{"hidden_size": 384, "head_dim": 128, "vocab_size": 8192, "qk_norm": false, "init": "normal", "init_std_o": 0.0, "init_std_up": 0.0345, "beta2": 0.95, "decay_shape": "linear", "doc_mask": true}
MLP neurons of a small language model. Each row is named by its layer, matrix (up: input weights) and neuron, and shows model dimensions 0-95. Each number is 50 + 10 x the weight over its row's rms, rounded and kept within 0 to 99.
Before each neuron's rows, "fires after" lists the tokens most often just before its 100 highest values on Wikipedia text that the model never trained on.

fires after: " ", " |", "–", "|", " the"
L9.up364:45 57 60 46 49 40 51 51 32 52 70 52 49 40 53 50 44 49 52 68 55 53 59 47 43 40 60 51 46 60 72 56 62 37 39 42 55 49 76 50 60 52 55 44 55 33 40 54 61 59 58 57 63 69 57 50 54 43 68 74 64 74 42 55 59 33 52 42 56 43 39 57 41 45 48 37 47 36 51 45 52 54 45 55 49 53 42 49 36 50 46 56 58 56 47 54

fires after: " |", " (", " ", ";", "3"
L8.up915:47 59 56 29 55 67 61 35 41 64 72 51 44 44 48 49 47 37 45 41 28 59 65 60 45 53 51 48 33 66 46 53 62 49 56 37 54 36 58 81 39 45 45 52 53 47 31 51 46 47 55 45 54 59 55 43 58 40 60 52 43 60 69 47 39 49 58 56 61 66 45 49 47 45 54 27 62 55 47 42 41 47 59 44 55 37 31 56 46 38 55 35 52 52 43 48

fires after: " b", " c", " l", " L", " v", " r"
L9.up1205:47 67 67 47 51 57 72 63 75 46 62 64 49 62 43 51 45 54 52 42 57 42 56 45 64 48 59 50 58 39 41 52 44 46 64 50 58 46 51 40 59 41 25 42 52 62 46 65 62 48 51 31 56 44 53 56 43 61 30 46 48 47 68 56 55 43 64 34 61 34 68 49 56 34 48 40 53 52 54 56 56 45 54 59 61 45 42 59 56 57 67 55 44 46 50 46

fires after: " ", " in", " from"
L9.up1003:41 46 43 39 51 56 62 43 40 44 59 49 29 30 29 33 53 36 64 51 42 45 50 48 38 54 45 34 43 45 53 67 37 51 47 58 50 45 70 47 34 66 41 70 44 49 35 57 50 68 46 44 67 51 63 44 49 61 44 43 33 51 59 60 50 39 35 45 47 50 57 51 32 34 55 45 31 71 47 38 50 43 65 35 51 57 46 79 46 42 56 53 26 49 29 54

fires after: " M", " S", " Y", " A", " O", " m"
L9.up1280:40 68 48 40 48 54 56 64 42 44 55 51 51 32 51 74 74 63 61 49 38 30 62 55 47 65 42 56 52 33 58 46 43 45 47 68 48 55 47 52 48 44 42 45 37 58 47 55 35 26 67 60 61 37 60 41 45 33 49 62 61 49 46 40 27 40 60 50 54 41 46 59 49 50 56 36 33 52 37 61 56 43 48 62 46 61 58 56 60 26 59 61 29 63 50 60

fires after: "0", "1", "2", "9"
L9.up117:53 45 45 35 62 35 40 52 58 50 41 52 46 39 59 34 48 40 44 60 66 52 64 56 60 61 59 51 62 39 38 56 43 35 47 65 39 62 52 74 36 49 56 60 53 41 56 73 52 50 53 55 62 42 60 55 74 69 43 40 49 44 61 34 47 35 65 43 41 48 53 48 40 43 29 56 46 47 37 43 66 61 48 26 63 73 48 60 48 46 53 46 51 37 53 62

fires after: " |\n", "\n"
L2.up1280:54 45 24 50 41 58 60 61 48 78 64 42 51 54 52 45 47 50 47 47 58 59 55 34 58 52 55 49 49 53 58 37 38 45 52 47 56 44 70 62 59 58 56 46 37 29 47 52 38 53 55 56 38 61 56 47 53 84 51 46 41 32 37 42 41 67 58 46 62 61 50 49 36 47 44 28 62 28 41 60 52 67 46 43 67 52 53 65 53 56 47 49 41 53 51 42

fires after: " B", " b", "n", " Tan", " l"
L8.up316:34 46 53 37 65 52 67 49 53 50 52 58 39 24 63 29 60 41 45 59 61 37 57 73 51 51 62 64 37 43 40 67 40 52 40 50 36 46 42 63 62 41 26 56 48 72 48 40 63 50 47 65 55 41 56 30 52 58 48 38 40 33 61 56 56 52 53 30 48 61 79 46 68 41 47 44 34 53 43 48 51 54 60 53 50 51 53 42 42 45 56 68 41 60 52 70

fires after: "L", " f", " R", "at", " Nam", "aj"
L2.up1288:42 39 50 58 34 63 52 50 53 48 58 57 57 54 65 56 53 52 52 52 58 60 53 64 57 40 45 50 46 46 35 54 64 49 61 63 45 52 44 53 47 39 52 46 30 45 47 48 20 61 79 60 47 46 61 59 45 51 43 65 44 34 54 67 37 46 44 82 66 53 40 51 60 45 43 51 60 44 58 50 66 48 59 51 46 43 60 59 67 42 54 60 46 56 42 42

fires after: ".\n\n", "\n\n", ".", " |\n", "==\n", ")\n\n"
L8.up190:54 45 48 54 41 54 56 45 62 54 48 51 41 51 49 51 57 48 54 68 55 45 41 56 52 42 48 35 40 59 55 38 60 50 47 64 47 46 74 48 53 47 53 42 30 41 48 47 60 59 43 73 46 40 49 54 74 46 40 43 56 51 47 66 51 25 52 47 33 49 65 62 28 61 35 54 60 40 41 62 72 42 32 45 47 64 45 52 47 49 50 49 48 45 49 58

fires after: " |", "2", " —", "0", "%", "1"
L9.up968:54 60 56 16 39 58 47 61 54 64 68 41 61 25 59 53 19 58 34 35 30 49 68 59 48 57 57 37 51 56 51 45 51 69 39 44 55 12 72 47 43 54 57 55 56 39 41 55 39 55 48 79 47 58 59 51 36 53 57 49 47 40 45 62 47 46 66 54 39 46 45 64 46 40 45 51 36 49 42 38 32 16 43 44 47 55 36 40 43 32 65 52 54 48 45 45

fires after: "\n", "-", ".\n\n"
L9.up1343:49 37 36 52 54 53 60 42 51 78 56 59 56 33 76 45 57 60 57 39 52 57 58 36 43 40 51 26 48 56 62 39 65 51 47 39 47 41 61 56 51 54 52 50 36 37 37 49 48 41 62 52 55 52 55 53 81 55 48 37 53 38 66 60 60 42 47 65 55 63 65 64 60 47 38 43 45 47 47 49 64 40 34 41 59 36 28 66 55 53 62 41 40 66 57 51

fires after: "0", "2", "1", "6", "3", "7"
L8.up118:48 55 49 52 26 41 37 55 40 46 42 44 39 52 72 58 51 42 41 39 55 43 70 76 62 32 51 47 47 33 64 44 25 55 69 53 50 57 49 45 49 47 59 20 43 56 49 61 60 56 46 55 48 52 44 57 54 52 39 41 47 46 39 47 59 59 51 52 47 28 55 45 58 57 48 39 57 45 31 75 44 48 45 43 61 64 54 45 53 51 39 50 45 63 35 47

fires after: " |\n", " %", " ±%", "%", " ratings", "\n"
L8.up1501:38 45 52 40 38 57 48 60 46 63 49 45 46 53 51 63 62 37 57 39 40 38 46 64 45 49 55 60 47 40 44 38 64 54 68 49 36 38 64 55 47 38 30 51 49 60 61 56 46 38 65 69 51 49 61 34 35 44 46 45 30 23 55 55 52 53 54 51 52 57 54 57 48 50 59 40 69 41 46 47 48 51 55 53 48 47 44 71 52 47 39 42 41 57 37 48

fires after: " m", " M", "m", "M", "om"
L8.up42:31 45 65 56 46 61 58 60 56 44 54 52 48 47 55 59 55 54 57 67 54 37 50 53 52 44 34 51 46 47 43 53 52 63 47 61 31 44 57 56 65 46 43 46 47 45 42 45 57 46 57 53 70 51 47 28 55 38 43 65 53 48 57 50 54 48 40 54 43 27 51 47 56 40 45 34 41 43 47 59 63 54 52 39 44 49 55 59 56 47 60 30 32 67 36 66

fires after: " to", " re", " not", " de", " con", " pro"
L8.up764:29 68 58 36 51 74 69 47 53 83 46 62 45 47 38 49 53 34 48 63 38 66 47 30 45 42 37 46 57 51 55 49 50 54 58 45 57 52 43 67 37 37 50 58 35 49 55 52 33 50 50 54 38 44 58 53 62 63 40 54 33 56 54 38 61 39 47 29 70 56 50 28 44 42 43 47 55 51 45 74 43 37 59 40 47 51 59 53 52 52 51 41 41 45 49 31

fires after: " m", "M", " b", "B", " M"
L8.up521:45 40 54 43 47 51 54 51 51 36 50 51 48 43 55 42 56 53 52 49 46 37 53 51 49 42 40 34 53 38 71 49 55 59 48 49 42 43 55 52 71 40 43 62 73 67 41 43 47 54 61 51 54 52 39 58 40 59 35 55 58 51 84 64 43 39 61 46 52 52 63 59 62 51 52 47 41 56 63 68 60 50 36 37 64 46 32 46 44 40 49 45 38 63 42 48

fires after: " ", "born", " |", "\n"
L8.up754:48 48 45 37 41 46 52 51 45 62 67 56 54 46 51 63 55 49 49 31 34 57 50 61 43 50 28 38 33 40 60 48 46 23 48 41 69 28 39 46 55 47 63 55 50 38 48 53 46 54 44 50 60 49 56 53 68 46 58 60 56 61 51 48 68 54 44 62 31 45 55 65 55 38 34 67 39 51 41 48 37 36 51 30 60 54 48 52 30 48 68 31 58 59 62 56

fires after: " |\n", ".\n\n", "\n"
L2.up1312:57 46 39 47 58 38 51 43 58 54 63 41 47 48 56 43 67 55 57 36 57 49 44 61 44 38 51 37 35 51 52 29 41 28 48 53 59 26 82 60 47 56 52 41 45 43 38 57 57 52 47 59 27 48 40 62 42 65 61 40 57 41 48 46 50 51 53 51 53 66 51 50 58 53 54 22 58 46 46 49 62 40 58 45 75 61 42 51 54 53 40 53 49 53 50 32

fires after: " to", " as", " emer", " not"
L9.up432:46 60 33 48 58 74 43 60 55 47 51 40 56 47 63 54 43 43 46 40 41 60 40 27 49 44 57 46 54 36 69 57 60 39 64 40 49 49 56 54 44 49 56 52 43 53 56 70 36 46 52 56 48 53 44 55 55 59 50 69 46 64 50 47 57 41 44 38 54 44 57 55 47 48 50 41 41 54 47 51 64 49 59 39 38 49 41 61 43 28 66 40 42 48 45 42

fires after: "8", "7", "6", "4", "5", "1"
L9.up57:45 43 42 21 40 46 58 61 51 57 49 48 48 49 39 40 41 59 53 71 57 38 50 46 62 53 43 43 62 44 42 36 51 61 56 50 43 56 68 53 62 50 50 41 55 57 56 45 43 63 48 51 40 52 38 66 55 55 57 52 50 48 72 51 54 59 33 39 50 59 52 47 33 53 46 43 46 58 32 45 57 38 45 55 70 28 28 60 53 45 36 45 40 65 47 52

fires after: "2", " |", "5", "3", "0", "6"
L8.up1341:51 64 70 51 60 45 44 42 32 58 46 55 46 57 48 63 43 51 45 48 45 51 67 55 54 50 42 41 47 47 55 48 67 48 47 50 56 38 70 71 45 57 45 45 59 26 37 52 55 43 55 63 68 67 59 59 67 39 81 51 40 28 46 50 48 66 45 58 49 41 40 50 39 40 52 47 63 47 43 43 55 26 42 55 56 49 49 48 47 41 80 38 42 51 47 33

fires after: " M", "M", " B", " Mu", " P", " S"
L8.up1188:49 36 55 62 55 36 45 48 40 45 52 48 48 47 52 51 43 55 44 52 54 54 63 62 40 41 50 59 57 40 44 45 49 56 53 30 39 47 48 42 51 39 35 64 51 43 48 47 34 43 41 42 53 35 43 57 41 48 33 47 43 46 73 33 52 62 60 45 51 38 54 42 72 48 48 43 27 57 33 59 48 48 52 52 71 41 57 51 67 58 48 54 43 54 52 47

fires after: " ", "1", " Jer", " Mon", " (", " in"
L9.up633:44 44 66 35 47 58 45 62 59 50 55 63 52 50 39 45 57 48 45 61 46 51 61 40 45 55 53 55 34 57 55 45 44 26 51 45 52 28 64 56 46 52 47 60 41 55 53 61 42 52 51 47 52 74 56 46 57 50 56 36 44 44 65 56 48 37 52 53 68 47 55 49 45 23 39 53 36 49 45 40 56 37 47 49 55 58 38 54 47 52 61 52 62 54 43 65

fires after: " P", " p", " J", " N"
L9.up1336:51 60 57 27 35 48 61 49 46 42 50 50 49 47 46 52 52 39 72 54 41 58 50 55 52 43 66 48 39 55 50 35 61 52 63 31 39 47 47 59 52 39 40 55 32 49 43 51 38 49 47 41 42 50 52 47 62 50 50 36 29 48 37 50 54 56 45 45 59 53 65 52 52 56 42 58 54 52 56 70 62 29 40 51 55 55 51 48 27 35 46 44 43 45 43 52

fires after: " |", " |\n", " |\n\n", " the", ".\n\n", "|"
L2.up1409:57 43 53 35 31 57 61 44 50 58 64 53 58 50 56 56 40 46 41 52 49 75 56 59 67 40 54 43 42 50 54 46 38 39 57 60 54 51 55 42 58 48 54 54 53 54 47 37 49 56 34 56 52 45 53 53 48 49 73 36 50 41 38 62 40 59 66 60 51 56 54 39 35 62 55 40 55 29 41 75 51 49 57 51 60 51 49 75 29 47 39 54 45 50 41 56

fires after: " ", ":", "1", "6"
L9.up531:54 51 50 39 48 47 66 47 38 50 43 67 40 54 54 40 42 50 73 63 52 38 43 51 48 51 52 57 57 47 43 49 56 50 62 47 48 57 73 50 44 59 54 26 50 56 47 44 49 59 55 46 55 59 48 55 54 45 48 33 35 43 56 47 56 41 38 48 61 59 51 41 59 44 37 36 59 47 57 36 58 32 56 56 57 63 43 45 61 48 46 56 34 66 37 66

fires after: "|", "-", " |", " in"
L9.up562:38 57 60 35 46 46 53 36 36 43 56 44 64 45 45 39 37 55 53 60 58 69 54 42 42 19 32 59 56 45 56 63 45 47 50 24 56 58 71 53 70 54 49 34 34 29 27 54 53 51 58 59 49 69 44 44 52 56 62 59 65 59 55 45 61 35 55 58 57 44 31 46 44 38 59 55 48 40 45 50 50 66 40 51 60 42 48 55 40 52 52 54 59 54 68 35

fires after: " |", "\n", "-", " by", ",", " "
L8.up323:38 35 46 36 48 37 51 41 53 56 62 40 58 45 64 59 62 57 45 55 46 63 49 72 53 46 38 59 49 57 58 52 60 59 45 46 55 46 81 57 33 40 46 44 41 44 17 50 41 64 64 57 29 48 62 55 72 60 67 34 51 36 52 61 42 43 47 51 66 53 73 63 58 40 54 46 51 40 41 50 44 45 56 35 45 31 52 60 51 45 65 56 47 45 40 42

fires after: "–", "0", "1", "5", "3", "4"
L9.up423:51 58 40 38 43 66 63 41 54 30 55 59 36 60 40 42 48 33 38 37 57 39 43 48 39 53 34 45 52 55 57 57 54 42 59 28 69 50 70 45 69 46 49 62 39 51 46 54 48 43 59 50 47 68 39 56 49 47 60 38 58 56 48 44 51 54 43 52 61 31 45 50 30 45 47 45 56 64 44 45 62 65 34 36 56 66 56 59 57 50 40 66 45 58 38 63

fires after: " ", "2", "1", "0", "–"
L3.up1458:50 51 45 32 60 61 55 61 44 57 82 54 50 49 45 38 53 57 55 59 56 38 63 45 54 56 47 48 49 39 45 54 51 47 52 55 49 49 71 60 50 51 77 62 43 38 42 68 54 51 42 50 51 50 55 63 45 57 71 54 38 47 47 65 43 33 55 51 58 73 48 56 40 12 45 35 40 39 52 53 57 36 43 50 42 43 44 45 44 45 51 59 46 47 39 58

fires after: "\n", " |\n", " to", "."
L8.up637:49 43 45 46 50 50 53 35 36 55 55 47 62 39 44 59 57 36 50 54 27 46 40 49 46 36 41 36 51 45 73 29 41 40 48 51 50 44 58 54 48 44 49 43 52 49 60 46 55 41 57 43 60 57 53 50 48 53 52 38 49 61 40 61 50 42 41 58 56 61 65 47 42 40 17 44 51 43 42 58 51 53 37 35 60 35 37 48 59 59 55 52 50 42 28 54

fires after: " |\n", "\n", ")\n", " August", ".\n", " July"
L9.up1030:44 48 44 40 55 52 31 35 59 60 48 58 53 50 50 38 46 48 57 28 49 62 48 48 52 29 23 39 36 52 55 39 48 40 40 39 77 52 63 59 59 52 46 34 40 39 39 59 45 30 59 57 51 38 61 54 65 50 53 40 44 61 41 52 40 47 29 46 48 54 60 51 65 38 41 33 56 51 37 36 46 39 41 45 62 40 45 74 45 59 52 49 55 55 49 52

fires after: "9", "0", "1", "od"
L8.up1164:39 51 31 47 45 43 34 50 33 36 47 53 49 59 45 47 60 55 45 50 48 36 58 49 55 49 52 45 46 33 45 72 38 49 64 26 43 47 45 67 51 46 62 32 47 46 64 64 34 40 57 54 25 53 70 41 54 56 49 42 42 51 45 35 32 54 60 37 44 57 46 60 54 63 49 52 60 54 52 43 49 57 43 55 64 63 45 60 41 51 48 38 60 51 38 50

fires after: "1", "–", " ob", " mer"
L8.up930:67 40 51 43 49 55 59 56 54 52 46 76 57 49 43 27 44 52 58 40 59 45 69 60 48 56 58 39 49 54 38 49 50 44 54 40 52 39 42 49 43 49 55 59 59 20 44 45 36 51 52 38 41 44 44 52 50 46 52 29 62 52 64 54 59 53 44 60 57 38 60 46 37 32 47 59 58 56 36 57 47 55 54 29 43 58 55 44 64 58 46 47 52 59 54 45

fires after: " v", " P", " St", " Sp", " p", " r"
L8.up1124:47 45 50 34 42 51 50 53 33 40 39 58 55 50 35 57 50 47 64 40 57 59 53 36 53 57 59 46 33 36 43 51 65 44 55 54 53 51 42 59 50 52 37 52 49 62 42 67 48 60 44 49 61 40 31 45 76 46 54 53 47 46 57 57 61 37 45 42 42 64 73 46 35 31 51 58 56 52 46 51 56 51 58 40 48 63 50 55 52 37 40 70 45 60 55 46

fires after: " |\n", " R", " M", "\n"
L2.up203:44 51 36 38 68 55 55 49 44 41 67 53 59 53 60 35 49 50 56 52 58 33 65 43 82 43 41 44 34 35 49 45 24 53 49 52 52 46 53 56 42 51 55 55 52 40 37 63 37 46 64 63 53 55 58 51 51 52 67 22 40 36 47 57 54 49 71 49 51 44 55 47 47 56 47 40 36 33 52 55 65 49 59 47 59 27 52 69 56 51 55 51 53 47 49 43

fires after: " ", "–"
L9.up334:46 48 65 43 54 41 48 61 48 55 50 49 45 33 50 51 57 32 47 53 50 49 50 67 46 50 27 59 30 41 49 51 54 25 68 56 46 36 62 51 44 48 31 46 47 48 53 54 33 36 40 49 42 49 47 46 47 48 56 51 66 70 55 38 55 39 51 47 52 53 57 48 32 22 27 46 58 59 39 61 48 48 44 51 63 37 65 54 29 40 67 52 69 44 49 58

fires after: " |\n", ".\n\n", "\n", " |\n\n"
L2.up1085:44 48 53 43 53 55 49 52 49 62 45 41 46 55 60 59 56 48 39 45 64 33 65 43 64 47 60 37 36 45 73 30 41 37 57 44 52 24 57 60 72 60 52 54 54 44 57 56 47 61 55 59 45 49 49 34 60 66 61 48 45 34 48 46 56 53 51 48 55 38 53 35 63 43 63 35 57 51 48 58 41 41 56 43 67 39 59 50 55 49 55 50 52 34 34 36

fires after: " "
L9.up812:55 49 45 57 54 45 64 54 50 53 82 72 36 55 36 47 57 26 54 51 61 59 54 42 52 46 33 48 40 52 44 54 27 30 42 52 42 53 56 54 38 58 46 69 61 46 49 53 54 46 61 69 52 49 61 40 49 61 56 70 30 38 35 43 60 40 55 47 70 53 51 42 34 58 46 47 45 52 58 41 46 20 53 38 54 51 43 65 45 58 53 63 35 41 58 65

fires after: "1", "2", " ", "6", "5"
L8.up1271:61 48 49 46 51 39 45 68 50 53 36 55 24 49 41 43 43 36 63 53 44 46 56 52 60 57 53 54 54 43 51 44 43 50 34 53 43 62 71 60 57 45 75 47 56 49 51 70 55 64 60 59 68 69 52 58 51 64 68 37 32 42 66 53 40 35 38 50 52 55 48 56 64 63 51 57 47 53 44 35 63 35 37 37 49 41 46 65 49 46 52 50 51 45 50 56

fires after: "|", " |\n", " ±%", " Total", " there", " "
L8.up74:51 34 57 45 50 63 47 47 59 47 46 60 40 52 54 39 43 37 72 45 43 48 50 57 43 42 45 42 46 48 46 48 38 29 68 67 57 42 49 56 60 53 45 46 51 61 51 48 36 33 44 59 51 34 39 49 51 49 57 51 54 44 54 49 38 52 47 51 53 54 53 64 40 74 61 44 52 37 58 40 60 44 52 49 60 47 49 62 55 58 41 45 41 79 60 24

fires after: " |", "0", " of", " one", ")"
L8.up1435:53 49 30 45 51 44 46 48 34 81 48 45 50 35 70 50 45 47 55 53 52 36 60 42 48 52 60 35 47 33 57 39 55 48 48 44 39 57 58 62 50 57 46 39 57 54 48 34 57 53 54 74 66 58 53 57 56 55 42 45 52 32 68 31 55 55 40 46 51 38 55 46 47 49 50 55 70 48 48 32 42 59 36 51 38 55 40 60 48 37 82 24 46 68 50 48

fires after: "0", "5", "8", "%", "7"
L9.up283:45 26 43 56 26 61 47 54 48 53 44 50 46 47 62 59 65 43 58 61 65 47 53 62 27 48 57 50 47 39 52 29 53 42 60 55 51 42 58 60 62 57 47 42 44 39 59 49 47 47 55 51 44 48 48 44 55 48 43 31 51 39 48 47 50 55 43 56 51 54 50 56 55 43 50 30 62 49 46 57 29 60 31 50 56 76 50 50 50 51 50 64 41 61 31 45

fires after: " m", " M", "M", " dis", " c", "P"
L8.up1466:58 50 57 43 45 53 69 54 65 42 72 43 54 56 58 67 53 34 49 56 39 45 45 66 45 40 55 53 48 51 51 39 48 46 66 32 43 56 42 63 43 34 50 69 55 48 38 50 42 51 46 63 53 33 26 59 36 67 19 71 33 63 73 44 46 47 58 41 65 35 49 44 58 64 50 39 43 52 53 81 50 32 43 36 56 47 55 51 56 49 35 51 60 67 58 55

fires after: " |\n", " during", " of", ".\n\n", " for", " in"
L9.up1054:54 34 40 45 43 53 55 56 47 45 53 51 50 59 44 56 66 40 63 48 56 52 46 57 28 47 53 52 50 44 71 48 55 34 37 45 52 56 62 49 48 38 44 30 59 42 39 50 53 61 40 52 71 67 45 63 48 58 47 40 58 39 65 69 75 45 49 31 51 59 50 50 48 50 42 46 39 44 36 49 57 42 34 52 46 59 40 45 50 63 58 65 33 46 65 33

fires after: " L", "L", " l", " v", " Amer"
L8.up899:50 46 58 38 48 52 60 35 41 40 52 42 48 60 57 48 44 47 50 58 53 37 51 39 43 66 45 32 58 39 58 41 42 52 69 50 55 55 58 59 60 37 53 58 34 61 37 75 61 61 40 46 37 55 64 46 52 72 47 47 35 25 53 55 61 61 61 42 54 44 64 65 50 25 58 49 63 64 51 54 48 52 39 54 59 44 55 50 52 36 55 62 53 52 34 55

fires after: ",", " in", " United", "1"
L8.up356:42 55 42 47 45 53 52 61 45 38 45 70 47 54 42 38 53 39 57 49 35 47 54 45 48 50 49 53 44 60 40 33 34 48 46 49 55 53 67 66 46 54 47 67 60 47 62 55 28 49 41 59 36 60 48 37 66 40 43 57 48 39 57 62 40 36 45 36 56 58 45 47 34 34 57 35 54 68 47 53 61 43 29 34 68 56 50 55 52 55 43 62 48 52 46 55

fires after: "0", "2", "3", "4", "5", "8"
L9.up790:63 48 60 48 41 49 66 46 55 66 48 49 60 54 51 51 38 56 50 45 58 44 56 55 43 57 59 46 50 54 53 29 38 56 69 47 54 26 55 47 49 41 49 24 64 51 58 56 45 41 54 54 36 45 60 58 54 41 58 48 51 49 42 36 52 53 49 50 55 53 49 86 41 62 38 27 69 50 50 53 34 44 43 54 64 45 60 49 52 38 54 40 51 60 37 58

fires after: " ", "0", "1", "2", "–"
L2.up1531:53 64 50 47 47 48 55 61 48 52 63 39 40 50 46 45 61 42 60 53 60 41 62 39 35 50 48 41 36 43 53 52 48 40 65 54 51 35 76 69 39 47 50 56 48 37 30 60 47 40 72 53 57 55 36 68 53 54 62 47 52 36 55 48 54 49 47 51 58 50 41 55 49 38 47 41 53 37 60 43 55 28 54 64 54 47 40 44 56 52 49 53 51 52 47 49

fires after: "9", " K"
L9.up612:53 50 54 32 55 34 32 58 47 34 39 52 56 43 49 59 40 50 49 51 55 54 55 52 58 50 53 37 50 53 65 59 58 46 38 59 68 56 54 50 56 39 64 60 43 51 49 63 41 43 37 42 51 50 44 55 46 45 47 35 58 45 42 57 43 57 63 65 53 42 69 63 50 45 47 49 16 36 39 53 60 49 28 51 52 47 52 56 46 49 41 52 42 41 37 58

fires after: "0", "2", "6", " X", "5", "9"
L8.up327:59 50 40 39 38 49 56 60 34 51 40 37 52 48 55 56 51 57 48 33 33 33 58 48 75 54 56 54 57 55 53 51 37 38 58 33 50 56 52 46 51 48 51 34 48 34 58 53 47 42 42 56 44 33 49 69 64 47 31 38 52 30 64 45 45 55 52 48 53 50 35 49 50 63 44 50 51 43 54 48 43 47 35 58 66 47 52 70 55 53 39 41 44 53 24 54

fires after: "9", "8"
L9.up1223:51 36 57 34 28 52 45 46 47 44 56 47 50 43 62 47 49 41 50 59 49 52 53 44 50 52 49 40 54 53 35 54 53 57 48 60 58 45 52 56 69 49 55 55 47 42 33 53 32 46 52 45 54 50 50 41 44 58 65 57 56 55 44 49 52 39 54 52 56 52 72 50 66 48 33 56 47 44 53 51 46 53 39 36 45 62 35 45 39 54 38 50 44 46 46 57

fires after: "1", "2"
L9.up816:51 57 36 34 56 53 56 52 50 72 46 63 59 46 52 52 42 58 44 50 30 51 59 51 61 65 42 36 41 37 45 49 38 48 34 43 53 54 53 48 38 49 49 64 57 57 47 67 47 59 54 38 55 59 63 60 79 77 44 47 25 48 39 52 63 27 46 61 47 51 81 57 43 45 48 61 59 51 42 41 61 62 58 35 65 51 59 40 52 64 53 40 41 59 38 40

fires after: "0", "2", "6", "4", "7"
L9.up1048:66 51 53 48 50 45 45 47 43 61 44 44 57 70 53 72 61 44 51 24 59 49 45 45 53 49 50 41 46 43 53 28 54 42 69 45 41 55 67 48 40 53 36 30 51 41 59 69 50 54 59 41 45 41 58 48 47 39 58 48 48 45 57 49 60 57 48 69 51 51 59 47 62 49 48 37 70 43 57 52 45 56 24 60 44 61 63 54 59 40 57 46 44 54 27 42

fires after: "0", "2", "4", "5", "1", "6"
L9.up1297:45 62 33 42 49 52 70 48 53 63 63 57 51 59 57 54 63 28 55 55 65 43 44 58 56 53 69 56 60 53 55 45 47 61 57 46 36 60 49 51 52 44 41 46 48 52 56 63 53 54 39 53 39 58 55 63 55 54 46 33 38 57 57 27 73 48 53 40 39 45 63 55 60 53 56 34 62 62 37 51 53 42 42 56 67 65 55 47 75 32 39 44 34 57 27 54

fires after: " M", " m", "M", " K", "-", "-p"
L8.up1002:37 58 54 12 55 41 55 66 48 47 48 60 55 45 65 57 54 47 54 62 51 47 42 60 58 43 46 38 45 49 49 47 45 52 57 53 45 42 48 56 58 44 50 34 53 55 38 56 45 49 51 51 57 43 43 48 50 53 39 65 46 52 61 56 59 44 47 48 74 36 37 43 67 44 48 49 30 45 55 52 59 35 51 26 54 45 48 34 43 57 50 68 38 52 42 55

fires after: " ", "1", "2", "3"
L9.up120:63 57 50 43 70 39 63 57 48 74 49 46 55 55 54 47 44 47 62 32 46 46 44 41 48 63 44 32 36 30 45 49 41 36 59 50 34 60 62 53 20 58 62 68 63 59 42 60 55 66 57 45 50 48 56 43 59 57 42 52 46 33 44 53 55 36 47 32 44 37 48 38 56 56 67 71 35 45 32 41 54 54 57 45 62 57 50 60 55 57 53 40 35 48 58 56

fires after: " one", "0", " of", "2"
L9.up903:45 50 55 42 39 38 64 46 39 43 66 44 49 56 52 57 49 51 43 55 58 46 52 48 59 46 58 45 28 42 44 55 48 41 52 53 53 49 64 40 47 46 61 31 55 40 41 70 47 37 65 55 58 53 54 69 55 51 30 31 48 55 52 26 65 57 49 41 50 61 39 43 58 37 30 40 51 60 47 62 34 37 48 49 66 45 58 56 53 48 49 53 45 51 46 57